config = dict(
    d_model=192,
    head_dim=64,
    vocab_size=8192,
    parallel_block=False,
    extras=['capped logits'],
    init_std_qkv=0.0361,
    init_std_o=0.00851,
    init_std_up=0.0361,
    beta1=0.9,
    final_lr_fraction=0.1,
    batch_tokens=131072,
)
MLP neurons of a small language model. Each row is named by its layer, matrix (up: input weights) and neuron, and shows model dimensions 32-159. Each number is 500 + 25 x the weight over its row's rms, rounded and kept within 0 to 999. Numbers have three digits each.
After each neuron's rows, "fires on" lists the tokens most often at its 100 highest values on Wikipedia text that the model never trained on. A number after a token or word is its count.

L2.up750:509475473483500475508545459516503512477525500494504521513545438512517512486505533530484509529513512492506517484500517528463432507499518505496485475493491511464462515577497515445527469511492485480532469503494501487521485514543488501500509488496496531485520493502492477511501453479507541507577500483481491469538527565418487461548478490506507497535497517512525521540538448567482440453494
fires on: "y" 23, "lo" 13, "e" 12, "re" 5

L4.up108:513541490513519487524540482522501507468532508515502514519496496507473532522487527487497471477535472518492518498496469471515510518512498493489530458498480525496479487464498527484536502501501483480474503466461524486486480437494454500488519474478475455477495475482489490486484506531525521517493507432498485486556474537536531507519506531480478549496525452504497527451489489455540508470491
fires on: " in" 20, " by" 15, "\n\n" 11, "\n" 6, "lt" 5, "eri" 4

L2.up366:504513472506477457485480516512516561494520480467501512518502478499508518498472527516493514481477484507481510433447527473471496500537467536531495488521468477484482550516525447510519496520453493497506498527494498476457520477506470512457448508536515514506518439543548464488517448502506526526513488501506535544502498542435516490501525493471553473490547496515497504497507481489502492492541
fires on: "ed" 46, "ve" 6, "ne" 6, "ific" 5, "ca" 4, "erc" 4

L4.up366:510478506471514476493516549506557520492552485519440488535489522515475510516492528523492475464494471461498473523550489546477489555511500528514488532511509541482470500491559526479491497498448514479496464503519491453508494539479482485478504474528500503480497530494495485471488476471515489496459491493509480479469511505528523489514556492503451508475459494446494536495511430496510524547488
fires on: " under" 22, "O" 19, "Re" 12, "Co" 6, "pre" 5, " comp" 5

L2.up172:502501510469521472504530409502508525479528504543474517516469477531447485495525498519525527480488512526482542533498477509512513474515504516462490553560536464471492461509466483478451489541513506558505455516544462536519487511496492473520495493494491494492493503496552536525512530471486535493482502503472505503512538544552450505492499474490510533486529474500523477525522459504527486496498
fires on: "=" 26, "t" 11, "c" 9, "ric" 8, "ist" 5

L2.up755:490502463465536494527476473527421504517495455535554512527507496525490464505509500498552515519482513492511460479494515462478460524483467499490524446484515448503496494532537530487495504550517514507500521480481504487530479524496500501461511498517467554512495517501509489522530473487537490555486440501507542486508511480488493489502573492538490457494508511506533527465481447494495423513477
fires on: ")" 47, "'" 7, "l" 5, " which" 5, "h" 4, "se" 4

L2.up683:508535512495543503558482500497492496512516459468521520505559526504462499476533468504540497509484496507500492553499507510490530449477510479512487525483503482533526498523483468532513474485482528498479473513523513526483479510481489496519448479499496526501497477493470489517516462482502514465530495451538520486486474520474478518511546518518494522500517523544501533516508503495504522539449
fires on: " this" 16, " he" 13, " it" 11, " ft" 8, " she" 6, "te" 5

L2.up76:503473473522503462494479548490442509579521476484510525530479511480508493521527503529454503492487478481500511522507497506554517510512503498476495494466477513442457528455525483578454475547491502499519516529512507472540502518467509479521475494497499478503499480531502507509511465537534490444528489501472509475475484495475482477468492484514439511530534522525486460508492519457484491498476
fires on: " Republican" 11, " Actor" 10, "ist" 10, "/" 9, " Architect" 8, " Democratic" 6

L4.up615:528481514484525496460495450489479565531504485527499533503472497507516483497491497499475517513568530450520509476535481456488448497512522572491493525512518479502500475545526509514493509483497497514482501496522444506497518505517484471488529508531499503514497471501515525486468544485459496506516477525513517484535513486517500491565509465543482506496491461489544484523508462493487469463481
fires on: " to" 42, " had" 11, " having" 10, " have" 10, " without" 7

L4.up181:524474495488533514518508515519473480516515503528492478445461456486503517508497500536517496460520511475531493522514574507500497531511488494522463452498510492465489521509527527528507467493472547519522505516516536497526491472485485515473479476493477506502524504515512450491508519526478497506491499476486479482482517466475441501494458524510508507531538523478502471465517498489485467458509
fires on: "–" 38, ")" 33, "s" 5, "FI" 5

L2.up537:490457445511497487476507510498493515531520494475514478539526439517455519505518548531513492497506497492492492510477489534476545594523477512492483545505487489467488483508505560496503496463471558476512459491526508475543503509491486474493477476484496533468474482501491490496516519545561489501487532492506480481459495509515536471495512444543512523475470515501501512505504485515478509482536
fires on: "  " 33, "{" 13, " 12" 9, " 2" 8

L4.up324:514477485507524474558502481536446509493500478492517497454542500523491545480514502464511487478497539504480528503493486510493503499495503532490500486512533565477497465529500505500492523528497530515511472468507491476483493476469506505507468506523523516492510544522495486497450491493504434490489474495491540458506489515528516471493478501486537509495497615496491501524506507521529502522493
fires on: "," 41, " |" 15, ")" 10, "}" 10, ";" 5

L4.up426:511492517448469524469534550494496547521498544492526507509497431480510449511523534503516495508517483532503540485539507453480493498520512495486503503546490455508473494491454499516551510458471470549502491464513509503460500483513547494473466487507496459517511530534511487467511460476463505515476496495491487516508492471549444506489491487499458501452530474547495489443471518517526472475503
fires on: " been" 43, " was" 13, " |" 7, " not" 5, "ur" 4

L2.up154:499492473505483509538536496500529538518486513509477531481502476502522512506496470511548466521484485491511493515475503532492489469491510518490504461524514502499500436498517484503495514493546509566495478526540509487477470551481443494484536492509528539539519505523500510483491497495498536482543481470478533488516558513473516506512516482496492495472491508537525516495495481439442459486482
fires on: "-" 41, " of" 10, "ation" 5, " in" 5

L2.up194:498467440497453494496558515537477537514492521518497543525522476527544516493476530524467543467492482538516490457495490480491521522500444487487496491534482455471471516516458514441491509495488495494479490516500474453448464490505496484487500518480496487495531454519537488491527490515451484505514495450506495469502477519523498563490492516534533509528531530525510513503496469534492453473514
fires on: "n" 28, "t" 27, "r" 12, "v" 12, "y" 7

L2.up494:507533470499508505533477461504477492524496464489554505537554398469478496476520485475507528492529522543534529477485506469469469509519491476480496456471477490496447511513487493515454489540468524524502508502488521483488520470503501498500470486480519488510546477478501487476520451557498528468491517454463516500490509491457529532503512512513546500478517525475514547522491522559504456464493
fires on: " |" 49, ")" 21

L4.up284:477464499476483444508494514489494507548528508523501508529518470501491493516498487477519510492512525539457513506498522512527501529492505489474507521506474473523523525559508468495492494503497506492506499532489450511504502493474516548502498487510482510511525493472518528491436503504504482525462504535461504448495470479502520552482485516463478485493504535527461442468524517496551459507519
fires on: "t" 18, "tt" 13, "ti" 7, "att" 6, "ad" 6, "v" 5

L4.up634:502484521517516503525494503524446513505539507556480516492535443468513538470526491498488459497510491518490467511515512489535525505509477549483525487512452485452517506542476505518495540521503487516516475496519512494472509470446477486512544523519505490513475452488499518511504473493457459497530491473482492495525470486525484487496486496553475532506537514519512511474457482461507443469538
fires on: " own" 16, "\n" 16, "|" 9, " first" 6, "er" 4, "n" 4

L4.up745:524517467515479482482499502520484506506490489503480524525535542505461484481573506494484492482507518510499503483538508490496479503483459469461467515473486492484489465491490506512477470526467525543494470513510485491471499501513460471492517500479437454475444492476515536480501497549532502523476500490485471521506516491516517558516502482537481496541526482508518494521456503512502475479486
fires on: "." 29, " a" 14, " by" 11, "'" 5

L4.up516:504504480476490484458486513505535512488512466526507503558534533466497501583498517527447495489498512480494508535502474505564503500550495468452458539555485514508458505520479504493479496503503471475490514501498501467490520508526551519471556489528501480494536493494486504501564494517481455501461516498498505517485512488499499542498521496477483427516485502490489516522476475493533490461529
fires on: " years" 15, "°" 8, " May" 7, " way" 7, " year" 7, " age" 6

L2.up500:467470528530506505484492471499494509508512545482427528539539504501524458508523519542437501494496531492491526486509478477492489506510512508482506507494448497477526524499519517511509470517500486527501514484509491500513492497473493501479518491534459487498494489498520517500506523506494506449521498500511530514508463521462497501504518497475559526491557509495502476492471487513498499541492
fires on: "ing" 62, "ical" 4, "/" 4

L2.up67:469486486516480526525490519502525495523523502537428505486490473498497524531561524500491467509522553489493487523492459482477498513491485495504500522485460546491570514479471474470494492501525505551499497511541509517490494509442481482525425513490507519518502500443519549457513499471499510539516513473475504508513542544533532474504499484492509493532531511503474509494494518577510490488482
fires on: "e" 20, "o" 18, "ess" 8, "do" 6

L2.up91:479483485462515498530447472516465539490502516532440502520504471552466489490502533490506454502510486476569475527501498451481466530500488491489479500519495498498463484502522541476447519503500440507501501517495496456501506502501450521494561509524511476474490483497491507538482446504500512473510483527488483446500563519502502486540563458481524506495528507503520496485503470506502512498474
fires on: "." 80, " h" 8, "/" 6

L2.up187:513511437514492489444487494494448526517541529482524524507523477510490515471506464485505497488535499531506535524492508478490476508506503489498518492518526478481452530520468525463489512541495558513479480559460484467508513476471499505478470490510488488524500515499501504461527455465507563507526476459490515506494513461535474517478537444467529545522537523493546537512503500485487484506521
fires on: " |" 92

L4.up280:501526514489500520525514478567495539531477509539494457456486478460560497520539535552474456509484520488500525538557509486479511508525511489504498452474462484511494499544526463555524516520476475471501474488485493522440512528468500499478504472504502513509505537489511470474543502445505470500456516464464480510506501535500484488515498500480500504505501522474484481512474516486479502498449
fires on: "-" 25, "math" 10, "to" 7, "so" 5, " Team" 4

L2.up181:495484462530522492508497495516484529533535514497475532497506433509526421452501496506518518477525471507518521523489543466488486472528456466478449520543510500510481518527490502460516500513495475515507502511480517532492515507545490534485522502505524500531516489519494488522496488515524521460533502457484537514554473502483479537491501541477496549504455531498515555520522467497487455470527
fires on: "=" 47, ")" 15, "s" 14, " Trust" 5, " works" 4

L2.up577:506466528508489499514512534495535490507508519492508477544496543450523483502569558522471519499472513487525494492521493489509488496502512482508478512478489500452500459489514465539507513543497490518482507480478502499478486513489529471472459494497536507491516513493470506510544496536476526492483475452474520481505484501470475550497565471501493535460510511506526548487478519518461504450495
fires on: " their" 20, "ing" 14, "ping" 9, " (" 9, " a" 7, " two" 6

L2.up679:489531493536545521498530450525520492506478510532514490528548458497496510487483514484488457489491505527501494501506529540547556505523463482479488482501469457502473498555524453536494522479515502498492502450496487504486497463513488453474501485524476530557490488479496503497485512540512525470464477514515544496553476539472441506527499503470510482475521453507481507494501496475487496523476
fires on: " The" 45, "ed" 8, " In" 7

L2.up158:512496491486475479467486495493497486530532410510560506499483470474490499500539481445509465481528512541525518529486519450484488489520494516490494486529507541483472513494485507465483490507506507498519488541477467475520526484485491470509465488505503512515555501493462491475521508536527503459529524499497548468484498476500488493475522495500511525482522510466492510545506523540533425491511
fires on: " |" 97

L4.up714:509515490507504486487518494519460512543499452519511477494483514494530488505518509481484517468491527516505475517496465529446454556555477502484543474474514491494469492512498460482506491495497537470523469520473491455499502470493469503530472501499462535468509532490518520473451479489532494484588527536515464513490499477519517508495566485459496437480495522502527509524479511556482496519522
fires on: "," 38, " they" 11, "  " 7, "{" 5

L2.up180:513485477464507437482505497543521492492519485523508492513462457532550448500525475469489499505479491521479487516510495496475485516502490515496490450500494483501511522528501508487484496481483504498474504481495526481499503480486471527555508489498516495507479504480476517506487523479485491508506481478526487514452570460531493492516485476531503568552541508477485489510524470497444466506465
fires on: "um" 35, " life" 12, " cr" 6, " cl" 5

L2.up540:489534505519528492474518507515507533543499520535528518478548463554499487458480484462485537499513461502521554477470519498528480489479513461467469489500518500471478531526516462502501504463499514482477501511504450452498451511518461500478493458523462493536529477528504467499513507498508511495522484465519534533511438476514516514510483478493488529494472489510556485493499483476474506453532
fires on: "in" 26, "re" 13, "qu" 5, "ini" 4, "g" 4

L2.up613:550523509483479524526487492522480497548518467510516525458460472500493514513471491530527487523515501466466451522510532478512472480486490468504511495484496475498514539519533556491500511506495521509529509505522506466500502480523497467496517497516459479514526474553480500502514539493537500532500451527471518487452522498507493477478508473488402506496513493517509505488509488490477511479508
fires on: " he" 24, "–" 23, " Bur" 8, " Sk" 4

L2.up524:511507485483506503500537504510479512510545467546493457528528497473495512457521511472509516458522488523522523519513502479493555516501482489488509482532513492482491461475459473528483524494528508506490486521489498455465528450512466478528503506516474515533515487515494491449522510530462474473517540483464515555517502485488528544478543527526466511514484507505496495450489550516540472534485
fires on: " |" 43, "|" 15, " was" 5, " located" 4

L2.up320:530457517495502488507465493539495482524516491516482527475528460491489558475490488510503505460499526525473503520487522463533485504466479442497516518466510455510486505487505543475500469500483515495476504540519492519501520478450514502541441501507498556489491510486488463497481522505501514517515497501484462502500485519440478522465529485526443544520517483500491469531439493490487478506554
fires on: " January" 19, " New" 17, " 18" 6, "–" 5, " July" 4

L2.up12:512493494499481465506506501501542535479492507528538545497478468486510553516485500501510513511524493523507495539512507512505485494484515499517514488529481551449489460533476493473489519495541491501494484511493461475470538482534489470566486474504472519476502480558492485496516506520420480554461479505477477486486441534512508447509488563473487493518448491527524478543444493511504451487503
fires on: " of" 45, "ese" 5, " judge" 4, " General" 4, " case" 4

L4.up121:496530493489528489545559511502509525498471498541492522521493495479454487500475525471469526466509527542464519502485490476504519517529476485492468495537483474540506496540506538489533497439493533496516520524513474534520480504495506465451491477516472443463493516439431522487503486508466508525487506453505492509491530518488478526531510545498470542469507510511507500499506478490522514530461
fires on: "." 41, "leg" 11, " bl" 5, "gu" 4

L4.up644:501473466506521470502507482508542525517526525520478530462494522545482482496536522499491497483495491527464510498484482533512513507551502488473520495534491451519455477464471502509492501580493493511479502502489493477503499498496484487503517521491475485528496461521495491521461510492481507470527444503487549507509482448487508510487549488524493509506509533562483495544506481483509460509488
fires on: "\n" 28, "d" 11, "n" 6, "unt" 5